{
  "num_hidden_layers": 17,
  "hidden_size": 192,
  "num_attention_heads": 2,
  "num_key_value_heads": 1,
  "head_dim": 96,
  "intermediate_size": 768,
  "vocab_size": 8192,
  "hidden_act": "gelu",
  "norm": "layernorm",
  "norm_place": "pre",
  "norm_eps": 1e-06,
  "positions": "rope",
  "rope_theta": 10000.0,
  "rope_fraction": 1.0,
  "qk_norm": false,
  "attn_scale": 0.102,
  "bias": "none",
  "tie_word_embeddings": true,
  "parallel_block": true,
  "init": "normal",
  "init_std_qkv": 0.0319,
  "init_std_o": 0.0,
  "init_std_up": 0.0319,
  "init_std_down": 0.0,
  "optimizer": "adam_variant",
  "learning_rate": 0.00121,
  "beta1": 0.9,
  "beta2": 0.98,
  "weight_decay": 0.075,
  "lr_head": 0.00507,
  "max_grad_norm": 1.0,
  "warmup_steps": 380,
  "schedule": "wsd",
  "decay_fraction": 0.852,
  "decay_shape": "linear",
  "final_lr_fraction": 0.0,
  "batch_tokens": 16384,
  "max_seq_len": 1024,
  "doc_mask": false,
  "train_tokens": 199700000,
  "max_steps": 12189,
  "dataset": "wikipedia_en"
}
MLP neurons of a small language model. Each row is named by its layer, matrix (up: input weights) and neuron, and shows model dimensions 16-79. Each number is 50 + 12 x the weight over its row's rms, rounded and kept within 0 to 99.
A block is one neuron, or neurons of one layer that tend to fire together. After each block is what it responds to, as a language model described it from the Wikipedia text at the highest values.

L8.up17:51 49 55 36 53 38 47 62 37 52 62 22 31 57 31 39 64 52 34 38 60 66 53 49 44 42 49 54 39 51 59 66 65 55 60 53 55 61 41 54 25 36 54 57 54 43 38 30 46 39 69 58 45 67 23 54 53 38 79 59 56 42 40 48
L8.up193:57 67 52 55 54 63 59 59 29 29 58 57 58 44 37 29 68 50 25 53 54 56 39 50 51 54 51 61 48 35 62 38 57 57 47 27 46 42 22 67 35 23 55 57 21 54 35 47 41 56 61 59 52 64 69 61 50 72 46 54 42 54 67 63
L8.up197:42 75 50 49 40 47 36 58 60 61 48 53 28 38 23 43 61 51 64 39 42 54 40 57 60 83 26 54 52 57 46 53 32 64 49 54 52 54 45 38 64 38 49 53 59 41 47 50 56 61 43 44 80 64 45 40 65 56 50 73 47 65 65 42
L8.up403:48 54 57 49 64 46 66 72 32 35 60 29 44 65 35 48 61 48 28 47 33 49 44 48 62 57 53 48 52 54 51 54 70 48 53 70 62 44 49 60 25 24 57 60 43 36 29 56 43 58 58 56 32 57 41 55 42 44 76 61 35 43 59 57
L8.up424:63 52 62 54 65 54 48 66 31 46 43 39 37 50 63 54 53 66 21 34 37 53 55 52 44 70 74 54 48 71 60 49 58 70 42 57 79 33 43 56 46 35 47 39 46 29 52 53 49 53 65 51 49 69 35 55 42 48 61 72 44 45 61 51
L8.up431:61 69 55 55 48 44 32 68 43 46 52 48 66 28 43 64 57 48 17 37 44 53 51 48 53 50 62 45 56 30 53 39 61 48 44 25 38 42 44 55 34 55 55 80 81 37 50 36 37 51 57 56 53 40 44 73 34 57 72 53 49 20 63 44
L8.up601:68 56 57 51 50 56 44 54 34 49 39 52 44 60 37 46 53 55 23 44 42 80 43 48 36 66 46 56 25 52 36 45 57 49 45 55 69 55 47 64 47 33 58 45 42 37 37 49 60 47 60 55 52 67 56 54 48 57 52 54 31 57 76 54
L8.up722:47 60 51 41 58 40 42 65 58 56 69 31 60 67 37 38 41 40 66 56 45 43 60 38 37 66 57 55 57 41 35 58 56 41 47 46 52 50 44 43 52 35 66 51 52 44 62 49 40 30 56 72 40 53 52 73 70 43 53 31 34 47 61 45
Responds to: Before a number. Space or decimal point just before a date or figure, such as "born (2006)", "held on 5 May", "area of 1.9 km2"; weakly mid-word pieces.

L8.up28:42 57 41 44 22 60 58 73 61 51 60 51 60 52 49 59 64 49 55 57 60 68 41 19 60 47 59 60 58 34 50 71 39 46 47 44 46 46 43 20 53 45 65 42 33 54 59 58 48 53 47 37 42 51 72 43 37 55 39 54 53 38 69 50
L8.up44:44 67 61 53 59 47 43 69 66 56 38 62 51 49 33 52 52 50 61 37 53 44 32 84 50 62 55 49 40 40 60 41 62 52 68 68 45 63 71 48 54 47 50 57 43 38 78 69 58 40 56 55 40 52 42 37 71 56 49 40 50 51 49 60
L8.up153:55 49 59 47 25 50 51 58 70 55 55 64 52 52 74 58 44 43 55 65 70 65 48 75 43 56 75 64 61 45 60 63 46 55 63 48 62 58 67 45 68 60 70 36 45 55 69 76 54 67 77 48 39 47 50 65 56 70 51 62 61 47 47 35
L8.up357:50 42 53 60 55 81 47 69 44 52 50 60 72 67 57 34 63 62 61 52 63 51 58 47 69 34 66 62 47 55 46 69 37 39 38 43 62 61 51 44 64 57 54 47 65 66 51 54 78 58 46 63 54 65 45 72 48 52 44 53 51 48 64 51
L8.up476:39 26 32 51 65 64 53 66 42 55 56 59 48 49 38 39 46 46 64 44 51 50 63 50 44 23 67 43 36 59 63 39 43 47 68 49 48 60 71 48 49 48 55 43 46 67 87 50 56 49 61 37 49 56 39 59 44 53 39 31 58 78 57 54
L8.up594:38 58 53 50 64 46 34 54 49 41 49 48 41 36 38 49 48 41 55 50 64 53 43 64 44 25 45 49 59 30 54 37 62 62 56 47 35 37 71 34 56 45 47 38 44 32 71 51 58 22 61 36 50 44 39 40 35 51 41 37 36 45 40 27
L8.up617:49 16 39 51 41 48 55 49 36 31 42 39 48 55 41 24 66 64 42 49 56 49 46 54 60 52 31 43 34 42 40 72 54 44 48 57 41 53 51 33 66 37 55 60 60 51 40 43 45 49 41 59 34 44 51 64 51 52 57 43 55 43 44 39
L8.up660:37 43 59 51 51 73 37 78 50 44 52 50 50 38 44 27 58 45 62 61 61 71 44 60 49 59 69 58 46 44 52 32 51 40 74 57 39 53 61 39 45 39 64 38 55 47 83 41 58 49 52 36 39 48 52 50 51 55 33 38 48 55 59 34
Responds to: Word-completing subword pieces. Middle or final word pieces that finish a word split into fragments, such as sp|elling, abs|or|ption, wedd|ing, reb|el, in prose, with weaker hits on table separators and function words.

L11.up63:51 43 53 43 31 48 61 60 58 47 58 54 34 45 60 25 64 63 69 32 56 50 29 57 34 26 35 65 23 56 57 59 60 46 49 44 49 74 78 49 38 50 72 34 38 42 41 40 35 42 53 53 46 50 44 45 56 40 51 46 63 42 30 31
L11.up536:55 44 42 50 55 35 53 47 67 29 56 41 47 58 49 51 31 79 63 72 67 65 63 45 57 52 53 66 45 37 64 59 56 29 35 50 49 63 82 59 46 52 68 39 24 49 54 38 27 32 62 59 31 50 47 61 57 48 53 53 45 48 27 56
Responds to: Mid-word suffix completions. Word-piece endings that complete a multi-token word, often capitalized names and terms, such as Organ-isation, et-ym-ology, Postclass-ic, form-ula.

L4.up317:44 67 05 37 40 58 61 53 52 67 45 38 48 66 53 45 61 34 71 41 45 61 24 57 44 56 59 48 48 34 61 65 54 45 56 30 54 61 61 73 44 55 55 34 35 40 51 28 52 48 59 53 50 58 48 61 56 41 50 44 44 49 64 77
L4.up719:40 54 46 35 32 57 49 56 62 61 45 45 52 62 47 41 56 46 31 43 47 76 55 59 30 45 61 23 59 43 55 63 58 28 40 54 61 42 31 39 30 60 48 38 50 44 53 47 32 23 50 46 63 61 32 77 55 59 74 51 89 50 60 46
L4.up740:52 73 51 43 54 48 59 43 58 39 59 44 45 38 55 44 53 48 53 51 63 48 57 58 41 44 47 51 49 50 66 40 43 25 63 47 35 42 75 73 42 54 42 53 59 52 68 75 51 44 34 38 37 44 45 55 61 59 82 57 55 52 32 56
L4.up742:54 58 49 57 42 50 61 55 48 53 65 55 57 63 47 57 52 34 43 40 66 74 42 51 49 60 60 63 58 36 34 61 63 46 37 30 60 68 50 59 35 58 61 53 45 23 49 48 52 50 61 44 46 42 35 81 55 63 56 48 59 50 38 53
Responds to: Nonrestrictive which-clauses. Mostly "which" (sometimes "who") opening a relative clause right after a comma and a noun, as in "the report, which was"; also stray mid-word pieces in names and tables.

L8.up0:55 52 74 49 47 41 50 44 51 46 56 52 33 48 41 48 49 46 57 43 70 35 79 79 36 77 57 46 53 72 55 40 56 45 42 59 31 36 61 56 54 46 43 53 39 29 52 43 66 46 54 39 46 48 44 65 45 50 45 61 43 42 37 55
L8.up58:56 78 68 61 44 37 58 55 51 60 58 60 36 58 55 62 60 50 56 57 55 47 55 72 56 40 46 63 73 38 58 54 42 58 48 57 39 54 56 55 55 50 50 39 34 42 64 58 54 51 54 60 64 51 59 50 46 58 61 55 50 39 67 57
L8.up335:45 80 40 46 80 75 58 79 43 42 63 43 38 41 55 47 45 49 58 42 43 60 43 55 56 58 52 44 43 51 56 24 57 55 49 50 39 53 54 59 37 34 56 54 51 51 41 42 55 49 45 29 52 40 71 34 69 54 44 52 58 53 68 56
L8.up503:55 55 51 56 34 42 44 62 46 59 41 53 51 54 53 56 39 49 52 34 44 45 41 66 34 76 37 47 51 56 62 41 44 51 59 64 47 50 53 50 47 27 44 41 46 45 16 47 32 55 48 57 52 42 50 38 63 54 60 42 56 48 47 55
L8.up564:53 78 51 63 64 79 48 81 43 58 52 43 42 49 42 58 50 51 57 53 63 69 59 80 34 71 58 62 44 54 69 33 49 54 55 57 35 53 59 58 48 40 54 44 69 47 61 51 54 56 58 37 54 37 58 47 75 69 36 68 44 48 56 53
L8.up665:50 67 42 68 38 55 48 74 52 54 45 58 56 59 77 51 35 53 59 50 61 71 60 64 37 97 60 63 59 52 66 46 44 49 62 58 56 68 49 52 61 40 57 44 75 45 43 58 70 92 65 55 57 58 52 47 73 70 55 69 61 63 62 41
L8.up685:43 65 38 60 31 59 48 79 53 50 52 47 45 45 42 53 60 48 53 45 51 71 63 46 38 89 45 65 50 41 45 46 36 57 51 56 36 69 37 23 54 29 53 40 61 39 33 45 45 60 38 51 64 57 67 29 47 60 46 57 60 58 60 37
L8.up743:44 87 61 58 69 70 47 78 43 45 44 59 50 55 32 74 55 56 67 34 68 37 58 75 50 84 47 54 44 48 65 45 62 56 41 59 31 42 48 60 43 44 32 58 52 38 68 46 55 54 45 55 56 40 56 36 72 65 43 52 42 58 48 68
Responds to: Negation "not" after auxiliaries. Fires mainly on "not" after did/does/was, as in "did not occur"; weaker on function words like to, in, of, only, just.

L4.up136:43 68 59 45 66 56 63 50 27 44 60 50 53 44 36 39 47 62 47 67 48 33 67 76 57 41 50 64 52 38 45 52 30 59 59 51 37 45 65 72 59 63 49 56 45 25 46 48 51 42 51 52 65 49 58 48 57 48 68 49 53 51 46 57
L4.up145:45 94 42 43 57 51 56 57 54 49 52 45 43 32 31 51 45 41 45 24 18 34 56 37 34 52 50 73 43 52 54 31 57 44 55 34 46 59 55 57 36 51 50 51 44 63 27 53 24 33 67 43 66 44 66 31 60 55 26 55 62 71 38 41
L4.up285:35 49 40 51 70 67 56 57 40 48 58 51 47 42 42 31 53 57 33 60 28 45 65 50 57 39 50 60 35 40 50 29 34 59 72 52 61 62 54 56 27 56 47 58 40 49 44 32 47 29 39 45 64 47 70 39 53 43 35 55 36 32 58 53
L4.up676:34 48 45 42 40 42 63 35 36 47 62 54 54 38 48 38 46 45 34 64 33 49 60 59 46 44 42 57 56 45 53 53 45 54 80 58 43 61 59 59 42 56 47 56 46 61 38 60 29 48 78 40 56 49 64 27 58 49 56 47 56 51 54 35
Responds to: Mid-word name fragments. Word-internal subword pieces, mostly inside proper names (and in Alejandro/Bertrand, ar in Qarabağ/Zaragoza, atch in Overwatch), plus stray " of" and ":" in data text.

L11.up242:49 45 45 31 63 46 63 52 51 38 51 52 48 93 65 58 73 61 46 63 51 58 33 52 34 50 53 52 25 54 57 60 40 59 53 58 39 48 67 54 55 19 57 36 50 58 43 44 46 59 62 46 45 50 37 55 53 56 51 57 54 84 53 59
L11.up457:37 41 70 25 53 38 61 48 47 26 62 38 48 61 51 45 89 69 38 40 36 57 53 60 49 48 43 55 48 31 27 63 60 69 77 44 65 57 32 53 21 52 54 42 67 59 41 32 39 60 39 58 56 70 40 49 47 44 57 65 56 65 54 69
Responds to: Quantifiers and determiners. Determiners and quantifier words that open a noun phrase, such as any, one (of), no, the, other, whole, with scattered mid-word fragments like "in" in bin.

L11.up200:41 66 38 49 46 58 42 51 17 56 45 45 44 66 39 56 69 41 40 61 58 57 72 61 54 65 51 47 56 26 36 55 43 57 56 52 70 46 44 54 53 37 19 46 32 55 18 35 61 61 69 46 47 56 24 54 70 50 59 51 38 48 58 39
L11.up535:63 58 45 26 39 49 42 53 42 31 65 49 57 72 30 72 77 49 34 60 56 39 27 44 46 47 51 53 61 50 66 46 46 24 47 72 36 53 29 48 61 44 67 40 46 45 25 54 43 65 54 56 51 67 50 39 52 51 61 44 46 69 57 56
Responds to: Table pipes and name fragments. Mostly pipe separators following numbers in Wikipedia stat tables, such as after 71 or 0.1 (32.2); also second word-pieces of names after K or P, such as Kapoor, Kovind, Purples.

L4.up238:46 85 38 31 54 51 50 53 67 41 42 41 44 84 55 53 68 52 34 59 46 40 54 20 33 26 66 50 64 48 34 57 38 51 57 74 67 56 38 37 34 60 63 33 62 50 68 38 53 42 46 48 66 70 44 40 58 60 51 45 86 67 63 45
L4.up619:38 68 44 45 35 52 55 61 40 45 54 40 63 88 56 48 62 48 43 40 28 58 47 52 54 70 34 61 52 60 54 54 69 41 63 39 63 53 44 52 60 44 43 32 41 61 41 38 33 60 40 43 41 66 36 55 45 42 51 31 40 66 70 69
L4.up735:56 58 29 52 40 37 57 52 55 63 46 31 43 63 43 72 63 64 37 52 48 68 40 62 58 59 40 28 40 74 73 34 49 50 48 53 65 48 70 21 28 38 60 44 52 47 50 32 48 60 55 41 43 62 42 50 36 34 53 59 54 47 67 32
L4.up767:52 74 29 32 41 45 50 46 52 53 45 66 49 65 38 56 56 67 57 45 40 74 44 50 56 54 46 51 61 49 55 43 61 54 64 64 53 63 27 55 24 50 43 50 60 46 45 28 54 68 60 35 61 82 40 59 59 42 60 54 50 60 73 55
Responds to: Early word-piece continuations. The second piece of a word split after a short one- or two-letter start, such as wh|il|st, w|is|dom, s|ib|lings, w|eb, re|iss|ue.